config = dict(
    num_hidden_layers=15,
    hidden_size=640,
    num_attention_heads=5,
    num_key_value_heads=1,
    head_dim=128,
    intermediate_size=1728,
    vocab_size=50257,
    hidden_act='swiglu',
    norm='rmsnorm',
    norm_place='pre',
    norm_eps=1e-05,
    positions='rope',
    rope_theta=15800.0,
    rope_fraction=1.0,
    qk_norm=True,
    attn_scale=0.0884,
    bias='none',
    tie_word_embeddings=False,
    parallel_block=False,
    init='uniform',
    init_std_qkv=0.016,
    init_std_o=0.0,
    init_std_up=0.016,
    init_std_down=0.0,
    optimizer='cautious_adamw',
    learning_rate=0.000528,
    beta1=0.95,
    beta2=0.95,
    weight_decay=0.0,
    lr_head=0.00694,
    warmup_steps=266,
    schedule='wsd',
    decay_fraction=1.0,
    decay_shape='cos',
    final_lr_fraction=0.0,
    batch_tokens=131072,
    max_seq_len=1024,
    doc_mask=True,
    z_loss=0.0001,
    train_tokens=773700000,
    max_steps=5903,
    dataset='wikipedia_en',
)
MLP neurons of a small language model. Each row is named by its layer, matrix (gate and up: input weights) and neuron, and shows model dimensions 277-372. Each number is 128 + 24 x the weight over its row's rms, rounded and kept within 0 to 255. A neuron's up and down rows have the sign that makes its largest values positive.
A block is one neuron, or neurons of one layer that tend to fire together. After each block is what it responds to, as a language model described it from the Wikipedia text at the highest values.

L7.gate56 [166 130 117 167 115 110 141  99  87 143 140 112 106 103 110 130 102 142 103 112 164 143 142 105 151 135 148 136 122 116 158 154 123 120 119 116 164  97 144 151 164 116 116 126 110 118 104 154 126 135 172 168 137 166 113 114 158 126 146 136 156 128 113 127 135 100 110 132 131 132 120  97 160 146 169 134  83 154 168 111 151 105 145 122  87  97 154 136 147 133 132 129 126 132 107 132]
L7.up56 [116 127 110 133  85 123 139 138 124 110  94 149 114 121 121 120 129 126 135 149 153 174 151 123 155 141 119 115 143 129 146 144  91  80 131 144 102 121  98 108 135 102 132 126 129 132 148 142 114 127 149 114 139 150 104 128 130 152 103 128 117 147  85  94 142 135 129 149 106 108 134  94 143  99 137 115 138  87 145 186 155 139  93 160 133 140 164  99 141  73 145  55 143 167  86 107]
L7.gate235 [150 110 105 139 116 153 116 118 160 122  74 145  96 120 123 131  85 138 158 149 135 133 129  99 181 139 152 136  98 137 141 124  91 133 167 134 133  97 103 108 124 103 166 120  88 127 126 109 103 121 149 124 122 132 146 115 140 114 157 137 131 128 119 120 168  83 146 108 124  80 147 181 102 127 100 103 103 169 149 120 105 116 170 140  93 126 125 153 106 178 166 167 184 176 109 122]
L7.up235 [176 140 141 133 116  66 131 142  78 141 114 123 153 146 126 106 143 139 105 153 122 111 143 116 145 148 150 126 105  96 209 164 130  78 107 118 131 124 100 153 125 131 123 105 104 121  93  89 144 160 123 177 113 114  69 131 108  90 133 118 164 112 166 152 162 153  79 159 124 159 161 165 137 142 139 105  97 128 122 117 120 141 133 103 146 115 117 120 150 145 124 136 157 102 125  96]
L7.gate247 [ 93 151 116 117 141 136 119 130 130  99  78 124 115  88 157  82 162 132 128 102 103 127 115 128 126 145 168  77 153 109 181 137 130 148 157 168 130 162  73 118 143  95 127 126 124  91 132  98 102  93 166 108 114 103 103 168 109 130 156 177 100 125 106 118  75 121 131 116 134 130 141 153 136 140 152  84 165 141 137 166 121 117 132 136 151 141  63 106 132 104 148 119 113 135 142 126]
L7.up247 [110 184 150 140  43 126 142 145  98 122 126 102 132 147 157 155 142 117  88 123 133 155 127 139 151  95 127 111 115 149 127 111 128 138 143 136 114 120 150 120 116 127 112 126 108 103 126 118 114 112 137  86 121 123 143 107 107  80 139 156 125 137 149 164 126 140 154 113 104 178 127 129 173 154 153 128 193 130 156 131 108 104 164 126 136 125 137 133 134 118 121 121 146 122 117 156]
L7.gate295 [157 128 135 129  95 171 108 143 145 130  91 146 114 131 101 148 161 170 149 156 164  96 144 131 151 122 172 105 128 119 118 178 112 108 135 123 149 104 154 129 123 110 126 124 130 135 147 157 145 155 103 190 154 123 164 131 157 123 148 170 146 113 117 119 134 125  81  80 144 156 143 106 145  97 118 137 103 199 158 144 147 120  97 147 125 115 103 149 102 122 140 110 141 167 157 100]
L7.up295 [137 143 105 143 149 142 125 144 141 171 111 130  98  98 162 129 124 158 140  90 155 107 180 100 125 145 154 128  75 112 125 142 117 133 166 150 108 104 132 112 110 143 125 134 101 128  99 128 127 113 106  96 114 117 126 182 111  99 137 127 131 129 117 129 167 105 123 151 159 112 116 177 129 141  79 146 162 114 136 111 133 122 151 181 116 129 153 137 126 148 113 154 103 151 122 157]
L7.gate433 [109 108  88 153 129 156 135 113  79 102 108 151 101  93 136 123 149 125 112 139 101 134 171 112 110 175 120 172 130 106 136 152 121 109  95 100 125 127  95 129 144 152 152 144 131 129 118 138 106 134 136 131 125  77 145 127  95 152 177 142 123 137  87 131 151 112 113 116 153 130 115 172 151 138 127 108 153 156 166 137 112 105 124 110 170 135  65 156 150 145 111 151 138 133 145 119]
L7.up433 [159 119 110 135 152 134 103 122  85 144 113 154 143 152 100 150  73 144 115 104 125 131 122 145 146 138 167  87 149 154 163 148 111 121 168 136 124  89 142 169 139 103 141 157 125 132  97 108 133 122 123 139 115 133 100 155 122 140 104 121 151 160  97 103 149 160 150 148  95 129 107 151 130 105 153  99 110 156 143 142  78 138 145 123 117 158 142 114 103 156 157 129 160 143 126 161]
L7.gate1072 [151 105 115 140 139 111 122 134 152 151 139 139 112 129 153  73  97 102 133 135 160  87 122 151 120 128  92 120 102  83 144 146 132 138 128 127 138 128 144 150 155 100 141 143 126 138  88 171 129  93  92  96 129 143 147 173 105 118 112 139 129 167  97 112 179 151 103  92 123 152 149  85 115 135 183 124 124 184 102 104 156 147 129 139 130  93 167 153 120 113  95 160 110 122 113 127]
L7.up1072 [137 113 118 181 134  85 143 114  80 116 120 102 115 130 145 131 115 103 131  99 132 112 136 143 177 135 174 117 105 119 146 155 195 153 152 124 122 127 152 116 124  83 147 124 114 110 162 115 162 125 151 135 130 148 108 138 146 140 115 104 102 138  97 157 138 106 135  86 134  92 154  64 121 125 135 125 143 120 113 119 167 155 152 142 167 106 112 120 149 132 132 102 107 120 143 117]
L7.gate1669 [111 130 143 100  79 110 144  87  94 139  83 158 118 123 114 123 175  85  99 132 162 142 101 134 118 112 138 137 107  92 157 118 139 148 117  90 147  91 135 144 131 125 135  94 120 143 178 103 179 152 118 143 157 119 169 122 106 149 108 168 169 137  85 150 109 124 111 134 152 139 133 135 157  88 115 146 124 114 162 147 146 131 126 179 160 119 139 127 169 130 149 110 134 137 159 135]
L7.up1669 [121  65 143 147  94  89 152  77  81 127 139 137  94 142 146  71 192 132 117 135 121 131  80 164 144 124 126 144 113 124 132 144  70 119 114 125 141 126 151 145 129 139 150 134 147  79 149 105 137 149  90 103 112 125 111 157 154 107 120 145 138 159 154 157 128 132 141 118 119 117 114 122 101 133 105 138  95 138 167 133 146  89 147 127 140 150 136 126 143 129 102 128 105 120 146 144]
L7.gate1699 [139 116 131  85  96 124 173 147 107 109 110 155  86 128 116 140 145 137 103  61 149  90 156 133 144 151 120 143 102 152 128 136 104 144 111 163 146  86 129 155 125 105 154 104  86 131 105 133 100 154 155 142 169 140 113  86  90  86 168 152 163 144  68 148  78 125 117 165  93 130 145 107 121 102 115 141  81 135 129 140 137 119 123 142 145 143 101 159  94 120 136 124 154  96 133 112]
L7.up1699 [117  91 136 115 149 173 139  98 132 141 120 119  89 144 172 138  84 148 139  63 101 154 115 126 133 126  91 138  86  69  99 139 114 103 119 157 128 138 114 104 116 189 115 105  98  98 161 131  70 104 158 102 129 120  69  89 122 118 105 139 136 190 123 142 165 153 108 145  80 143  91 139 142 106 152 105 109 139 150 137 137  97  93 113 207 114 173 155 140 136 160 116 125 119 108  96]
Description: Surname word-piece continuations

L9.gate467 [134 135 127 102 118 141 112 133 109 124 131 121 115  86  97 137  99  89 113 105 106 141 160 163  92 124  86 103 136 127 124 140 151 142 139  76 138 147 107 135 104 148 123 138 170 107 113 119 112 118 142  78 126 127 130 111 113 131 132 129 153 123 187 132 111 137 139 122 121 136 125 134  94 100 124 141 125 123 142 117 108 145 147 120 167 143 134  99 112 132 146 140  96 108 139  78]
L9.up467 [125 155 130 148 115 118 106 124 185 150 162 116 135 146 116 119 136 150 120 128  86 140  75 129 107 121 100 120  96 105 153 130 115 105 126 124 102 140 130  92 148 113 123 105 137 107 147 160 124 115 141 115 127 177 116 105 143 143  85  99 136 126 120  92 137 142 103 117 105 135 116 107 144 163  80  57 158 127 148 116 136 115 157 147 151  68 114 143 119 110 105 156 106 114 170 121]
Description: Before a stated figure

L7.gate105 [119 155 103 164  63 105 159 139 176 129  99  97  69 143 110 132 150 102  78 120 149 140 148 156 142 123 125 118 148 117 152  97 126 124 155 122 107 116 155 147 121 150 161 116 114 101  93 144 166 150 109 118  97 104 127  99  74 103  96 131 129 144 139 150 144 131 140 128  94 152 176 122 180 102 107 103 149 118 128 132 133 147 122 115 119 108 146 120 175 136 138 129 111 117 119 113]
L7.up105 [139 146 102 130 146 152 107 112 133 144 117 122 108 128 126  93 104 105 136 130 134 143 139 105 102 138 117 145 122 159 116  86 154  94 123  97  79 111 108  87 100 163 144 136 132 100 126 100 144 134 113  90 107 147 145 118 142 130 129 103 108 159 123 133 141 150 134 103 111 146 148 124 170 123 112  77 111 112 104 169 155  97  71 155 128 109 127 185 148 142 138 151 151 138 120 148]
L7.gate559 [161 120 117 103 137 149 158 135 138  71  92 115 105 104 145 106 143 157 120 150 148 155 120 115 146 125 171 141 109 152 117 120 183 110 129 117 154 138 165 169 162 154 137 122  87  94 121 126  82 175 117 109 114 163 133 157 175  75 144  99 130 158 153 126 154 156  82 135 136 112 140 118 145 170 122 149 120 164 116 155 157  69 142 144 128 121 121  96  96 119 123 120 159  84 137 138]
L7.up559 [119 137 181 133 121 107 149 145 149 127 118 107 128 142 133 159  81  99 171  84  97 121 140 108 143 131 123 119 135  95 141 131 104 138 122 153 141  96 142 106 113 113 102 142 114 118 124  88 151 152 153 102 119 157 112 119  99 111 153 136 142 129  97 157 110 114 124  94  82 102 124 137 140 112 137 128 123  90 156 131 151 138 130  95 110  85 120 139 107 148 138 125 167 102 154 102]
L7.gate619 [131  93 169 140 145 128 106 115 116 116 110 135  89  95 154 116 144 139 164  82 108 140 131 145  92 139 108 166 139  86  85 140 140 151  75 136 106 182 134 129 165 140 104 116 182 127 114 157 125 103  86 143 123 129 101 119  82 157 145 202 114 104  97 111 121 133 116 119 118 159 121 163 156 129  97 122  89 139 126 147 123 130  97 136 134 128 168 112 124 135 148 102 105 118 149 138]
L7.up619 [ 65 102 147 128 119 146 114 132 132 146 145 153 106  80 128 134  99 141 145 141 142  79  98 147 108 127 125 124 140 101 100 134 147 111 116  54  97 123 114 118 151 136 140 109 105 124 152 168 152 155  99 103 148  72  95 113 118 164 122 119 121  98 139 130 165 137 130 123 129 129  95 138 112 144 104  94 103 119 159 110 119 113 126 143  97 124 128 146 165 172 175 102 107 111 138 132]
L7.gate1024 [155 112 107 141 131 166 116 115 139 116 134 136 131 121 136 130 128 122 147 129 128  97 125 127 152  85 105  93 131 127 136 160 103 118  81 132 112 150  94 113 107 133 119 129 111 163 136 109 161 146 122 161 111 127 112 124 112 112 115 127 100 132 143  90 141 105  96 178 111 146 108 172 126 145 127  86 176 118 107 142 128 100 149 151 154 103 114 150  97 105 136 125 163 116 107 130]
L7.up1024 [ 86 124 176 101 161 137 116 111 143 135 158 132 149 101 122 102 120 153 108 144 129  82 136 107  89 111 118  83 149 127  99 136 153 150 141 139 120 132 147 124 107 123 170 134 113 116 135 139 102 108 138  94 140 140 159 166 105 146  80  79 143 150 166  84 130 109 102 106 100 123 135 110  79 154 115 134 137 163  98 152 164 154 178 129 102  60 143 111 154 125 119 137 118 103 143 159]
L7.gate1047 [108 127 126  91 143 121 142 153 153 147 159 117 116  93 106 112 143 112 154 129 135 142 122 136 114 117 125 109 109 126 132 116 133 164 117 127 168 135 153 127 138 147 141 109 153 113 108 121 119 137 150 122 151 107 146 131 108 147 115 114 140  97 102 130 144 110 107 111 148 131 124  94 142  92 109 145  61 111 139 133 138  76 103  99 112  88 140 137 154 195 140 113 131  98 115  89]
L7.up1047 [136 142 105  89 141 134 153 117 118 163 119 132 138 119 141 117 158 142 130 166 126 165 114  95 147 180 134 116 128 115 126 122 141 123 156 138 129 101 123 139 153  82 120 152 109 109  95 154  86 120 129 172 134 126 150  97 152 159 122 130 134 107 144 115 131 110 126 148 127 139  92  96 131 132 146 130 116 116 121 148 129 102 132 145 133 156 135  83 160 111 132 164 143 157  95 126]
L7.gate1089 [181 142 109 138  93 144 102 101 175  99 168  67 106 144 139 151 160 138 148 118 107  97 174 142 159 146 123  97  96  99 102 143  82 130  99 128 118  96 132 131 148 139 113 150 164 111 153 129 112 140 125 140 155 160 155 127  73 139 148  84 131 106 166 125 183  97 148 134 101 165 117 106 150 148  88 164 136 139 130 111 124  86 128 126  81  81  93 132 137 142  88 100 124 104 140 121]
L7.up1089 [115 102 151 151 111 122 105 123 157 118 144 105  72 110 124 120 123 114 125 139 161 127 129  87 143 144 146 140 114  61 132 167  97 127 100 144 120 110 179 104 128 109  90 176 121 139 156 112 131 122 108 102 119 153 162 161  95 173 119 100 100 123 148 155 122  95 159 139 146 154 120 114 147 102 116 130 162 139 132 112 155  68 129 134 108  85 107 130 123 117  93 151 127 104 148 162]
L7.gate1299 [162 161 139 138 117 107 160  97  91 141 131 149 112 134 153 159 112 110 132 144  92 170 139 121 138 139 141 143 174  92 126 101 131 163 124  69 123 104 124 102  73 165 127 127 149 115 148 109 114 123 121 126 129 127 117 139 100 118 147 153  71 142 138 150 178 139 114 102  74 155 128 141 127 123 119 113 121 119 143 140 161 137 117  84 132 141 132 144 134 120  99 111 103  89 175 122]
L7.up1299 [108 139 154 153 158 119 118 113 124  87 142 139  85 120 129 156 120 107 133 135  89 161 125 123 111 122 126 154 149 125 147 142 134 100 134 151 127 146 123 124 115 136 134 140 171 111 104 151 109  50 141 168 127 154 136  86  97 135 136 114  84 141 118 151 134 152 122 165 127 177 104 119 100 132 111 119 129  98 116 123 112 105 115 111 134 163 137 125 142 146 117 139 133 115 171 102]
L7.gate1377 [115 138 144 137 109 159 162 149 118 151 163 150 121 138 173 103 151 163  91 124 178 105 175 121  73  95  85 151 150 116 117 103 125 156 109 108 124 112 119 136  89 112  93 123 138 156 146 149  70 147 169 119 137 136 124 122 125 118 129 125 140 110 125 140  96  97 134 136 106 130 119 136 120 108  87 163 128  99 143 146 157 159 105 165 128  87 107 128 117 117 140 152 112  97 120 102]
L7.up1377 [155 144 119 161 172 129 116 166 170 138 119 143 119  99 114 110 120 110 160 112 124 120 125 114 135  95 169 114 146  88 145  66 166 138  81 133  99 137 111 132 108 118 145 106 114 114 133 110 127 133  91 158 124 157 111 147 131 132  92 139 112 143 121 180 124 157 128 125 102 125 142 126 140 107 117 138 147 115 149 106 121  96 113 117 121 114 136 135  64 112  89 136 165 109 118 108]
Description: Of after nouns

L2.gate333 [ 89 181 133 107 150  76 167 106 117 130 147 142 127 133 147 121 121 115 148 114 133 136 164 134 117 129 148 125 115 135  62 122 114 109  95  74 154 137 160 134 123 179  93 124 135 117  90 141  88 101  72 109 128  84 127 114 121 120 123 139 143 117 114 143 170 127  79  85 146 161 126  82 186 102 112  82 110 128 154 167 119 106  97 143  94 165 164 117 147 130 105 151 149 156 139 129]
L2.up333 [ 78 155 147  90 156 134 106 115 107 123 137 102 160 133 170 116 144 116 126 112 127 129 117 138 153 116 154 128 115 145 107 143 143  90 132  90 155 125 134 125 153 133  77 145 133  98 106 121 124  98 135 147 100 149 136 102 135 106 122 140 157 113 138 159 116 116  94 155 134 116  96 115 154 141 107 116 111 128 124 157  76  99  90 126  85 155 129 107 152 130 107 127 158 139 182 108]
L2.gate527 [124 174 105 135 127 123 137  68 147 126 125 127 165 106 116 126 163 131  86 114 120  98 133 158  88 145 155 163 154 140 118 115  91 137 135 145 168  70 149 194 115 137 117  88 113 124 102 142 176 136 100 117 155 154  89 127 119  81 154 134 143 163 101 153  94 125  52 108 146 146 135  75  95 112 129 123 123 124 125 148  98 134 145 158 130 142 108 139 159 117 107 125 153 172 112 138]
L2.up527 [129 145 147 166 104 154 143 142 166 144 118 103 127 140 121 141  87 113  96 127 154 145 159 134 117 160 143 121 120 122 110 113 112 161 119 154  98 137  99 170 131  98  96  84 145 118  81 141 125 100 117 126  93 121 133 139 125  72 155 151 114 138  94 140 105 107 142 123 132 134 156  80 120 167 172 139 137 137 141 101 139 134 175  91 160  98 145 137 162  95  81 110 106 137 123 171]
L2.gate967 [124  85 123 110 118 122 114  83 120  96 131 128 103 126 148 126 149 144 145  81 125 113 158 160  90 131  85 149 136 110 107 109 138 145 114 112 114 139 125 126 163 153 153 102 124 120  78 146 115 131 141 121 191 115 131 125 128 147 131 133 140 137 109 107 142 120 171 132 108 145 126 110 124 126 108 164 159 139 157 120 117 112  89 167 162 135 146 134 105 163 137 120  97 125 120 129]
L2.up967 [124 121 133 139  95 127 118 117 126 119 102 141 135 147 149 121 117 162 138  95 150 113 159 149 102 143 106 161 118 146 103 108 138 132 121 104 112 130 110  69 120 115 125 106 146 138 116  71  81 167 155  68 152 148 158 159 162 127 154 115 129 119 138 132 104 123 115 183 148 116 168 125 126 145  71 123 136  81 143 103 118 117 148 170 162  99 140 161  87 141 153 128  99  85 162 122]
L2.gate1105 [162 176 147  89 139 153  82  76 133 164 165  94 157  90 114 124 165 135 114  96 118 119 112 147 114 151 114 119 148  90  81 127  47 147 100 137 120 126 132 170 133 139 134 152 136 127 128 139 123 119 140  85 142 112 150 129 136 130 112 112 163 147 135 114 109 119 123 183 121 145 109 175 129 121 134  96 153 201 127 112 126 135 188 136 126 142 155 129 120 127 114 135 125 109 140 166]
L2.up1105 [140  85 156 139 124 154 150 121 102 173 122 153 125 151 105  92 129 124 143 124 123  94 119 131 197 115 121 128  92 108 104 108 133 147 124 194 129  85 118 147 145  86 122 145 121 132 115 162 103 119 125 163 120 142 134 134  99 154 154  75 141 185 159 116  66  94 147 107 124 112 115  87 157 130 121 109 139 163 135 115 105 105 151 122 108  98  99  97 155  99 152 142 108 152  56 104]
L2.gate1144 [148 102 108 123  82 143 153 156  96  98  86 142 148 168 123 136 124 161 107 131 121 117 131 126 108 127 174 134 119 163 125 125 158  91 108 116 115 103 120 109 120 171 159 111 102 131 132 131 104 162 137 136 142 120 118 154 125  93 126 136 112 109  81 171 138 116 113 146  82 132 126 165 120  86 143 116 165  77 130 167 105 124 147 115 117 128 144 167 157  93  97 126  94 123 193 131]
L2.up1144 [153 106  89 134 111  82 138  98  97 172 119 202 159 130  86 133  94 124 125 131 102 166 125 106 113 132 132 142 134 158 151 154 108  75 152 148 129 117 101 114 122  89 137 105 118 136 180 118 147 132 168 132 114 126  79  96 161 115 119 120 161  74 141 168 128 158 143 144 143 130 116 111 136  92 151 126 113 165 154 120 113 146 115 114 124 131 109 142 126 143 143 129 160 127 137 139]
L2.gate1514 [107  88 144 124  88 124 114  80 137 137 157  79 121  98 179 167 166 131 136 111 115 115 174 136  98 109 125 143 158  95 123 122 140  99  90 110 159 156 112 111 161 139 116 157 116 130 105 195  88 140 138 127 134  92  93 117  97 137 147 135 103 127 120 108 126 153 113 106  93 148 150 121  80 137  93 133 142 110 116 115 125 101 161 164 139 109 151 125 122 184 117 130 108 162 134 116]
L2.up1514 [ 53 127 137 105 129  99  90  96 137 164 103 125 141 111 117 122 157 133 145 167 172 122 173 139  86  94 136 146 112  97  94 121 136 133 163 112 118 157 144 103 116  99 134 131 125 175  97 127 164 152 133  85 128 156  85 141 123 135 141 122 126 131  81 123 151 129 170  97 163  96 122  99  97  99  88 106 151 127 115  77  98 120 133 145 123  92 133 155 137 142 119 102 106 165 136 136]
L2.gate1627 [125 106 105  93 121  98 111 126 118 118 134 129 100 190  48 110 128 198 122 125 133 123 129 111  96 115 143 153 119 113  92 143 152 112 124 129 133 106 118  81 114  98 134 161 120 154 108 148  94 173 130 125 144 145 170 134 165 103 138 166 117 138 111 139  85 125 143 133 167 121 126 133 121 102 102 153 127 122 120  84 117 107 101 182 133 126 144 168 133 110 114 161 113  94 147 114]
L2.up1627 [148 103  95 144 116 126 136 116  86 107 141  92 151 178 114 169 119 197 151 114 146 133 103 169 143 125 136 182 134 120 130 146 116 128 127 124 106  91  83 163 131 113 100 165 108 153 123 135 134 101  96 167 101 158 102 149 120 119 112 138 154 157 136 145 173 165 119 131 133 131 119 135  54 142 130 152 133 166 186 107 159 180 108 114 145 125 165 128 126 132 133 135 122 133 147 146]
L2.gate1638 [132 108 137 131 152 153 123 133 106 117 114 100 119 118 131 116 107 145 143 143  83 106 140 103 161 184 182 122 123  95 155 151  86  99 117 116 144 133 118  92 128 141 118 140 144 145 124 147 153 165 123 100 115  84 130 144 110 133 144 144 113 156 160 134 108  97 126  87 107 145  86 138 128 113 149 143  80 125 119  98 136 120 142 116 116 106 123 145 144 109 154 162 153 111 166 127]
L2.up1638 [181 105 122 110 127 144 122 110 157 157 126 122 120 158 176 126 111 154 122 116 127  94  73 141 129  78 178 142  93  72 103 163 131 121 103 144 125 141 140 108 151 109 145 132 100 133 132 167 136 126 135  91 101 101 152 160 127 107 167 145  99 159 117 119 142 121 118 119  91  80 148 194 141 160 111 160 123 189 117 123 117 107 124 115 156 131 100 143 112 154 111 142 112  88 126 168]
Description: Slavic surname fragments

L9.gate686 [148 114 130 169 120 123 143 186 119 109 123 109 157 118 128 128 106 126 122  79  84 146 176 129 146 145 185 159 127 105 121  99 111 183 141 142 138 102  94 169 133  91 148 138 106  81 132 120 137  95 164 103 111 139 120 103  74 120 168 122 150 153  76 153 122 136 155 133 141 109 137 139 114 163 122 110 133 122 155 163  95 142 128  81 122 161 120  95 175 120 151 121 122 103 151 120]
L9.up686 [157 143 119 169  90 126 107  85 102 134 130 142 101 109 188 124 125 174  90 130  86 108 131 146 148 107 109 137 121 106 183 143 111 101 126 142 120 144 142 156 130 134 126 102 159 150 144 119 122 156 121 110 130 105 141 110 124 141 151 120 177 146 113 101 137 100 120  71 103 143 119 142 148 106 139 149 107 163 151 144  87 102 170 127 122 144 135 147 134 120  94 107 105 118  77 118]
Description: Surname final pieces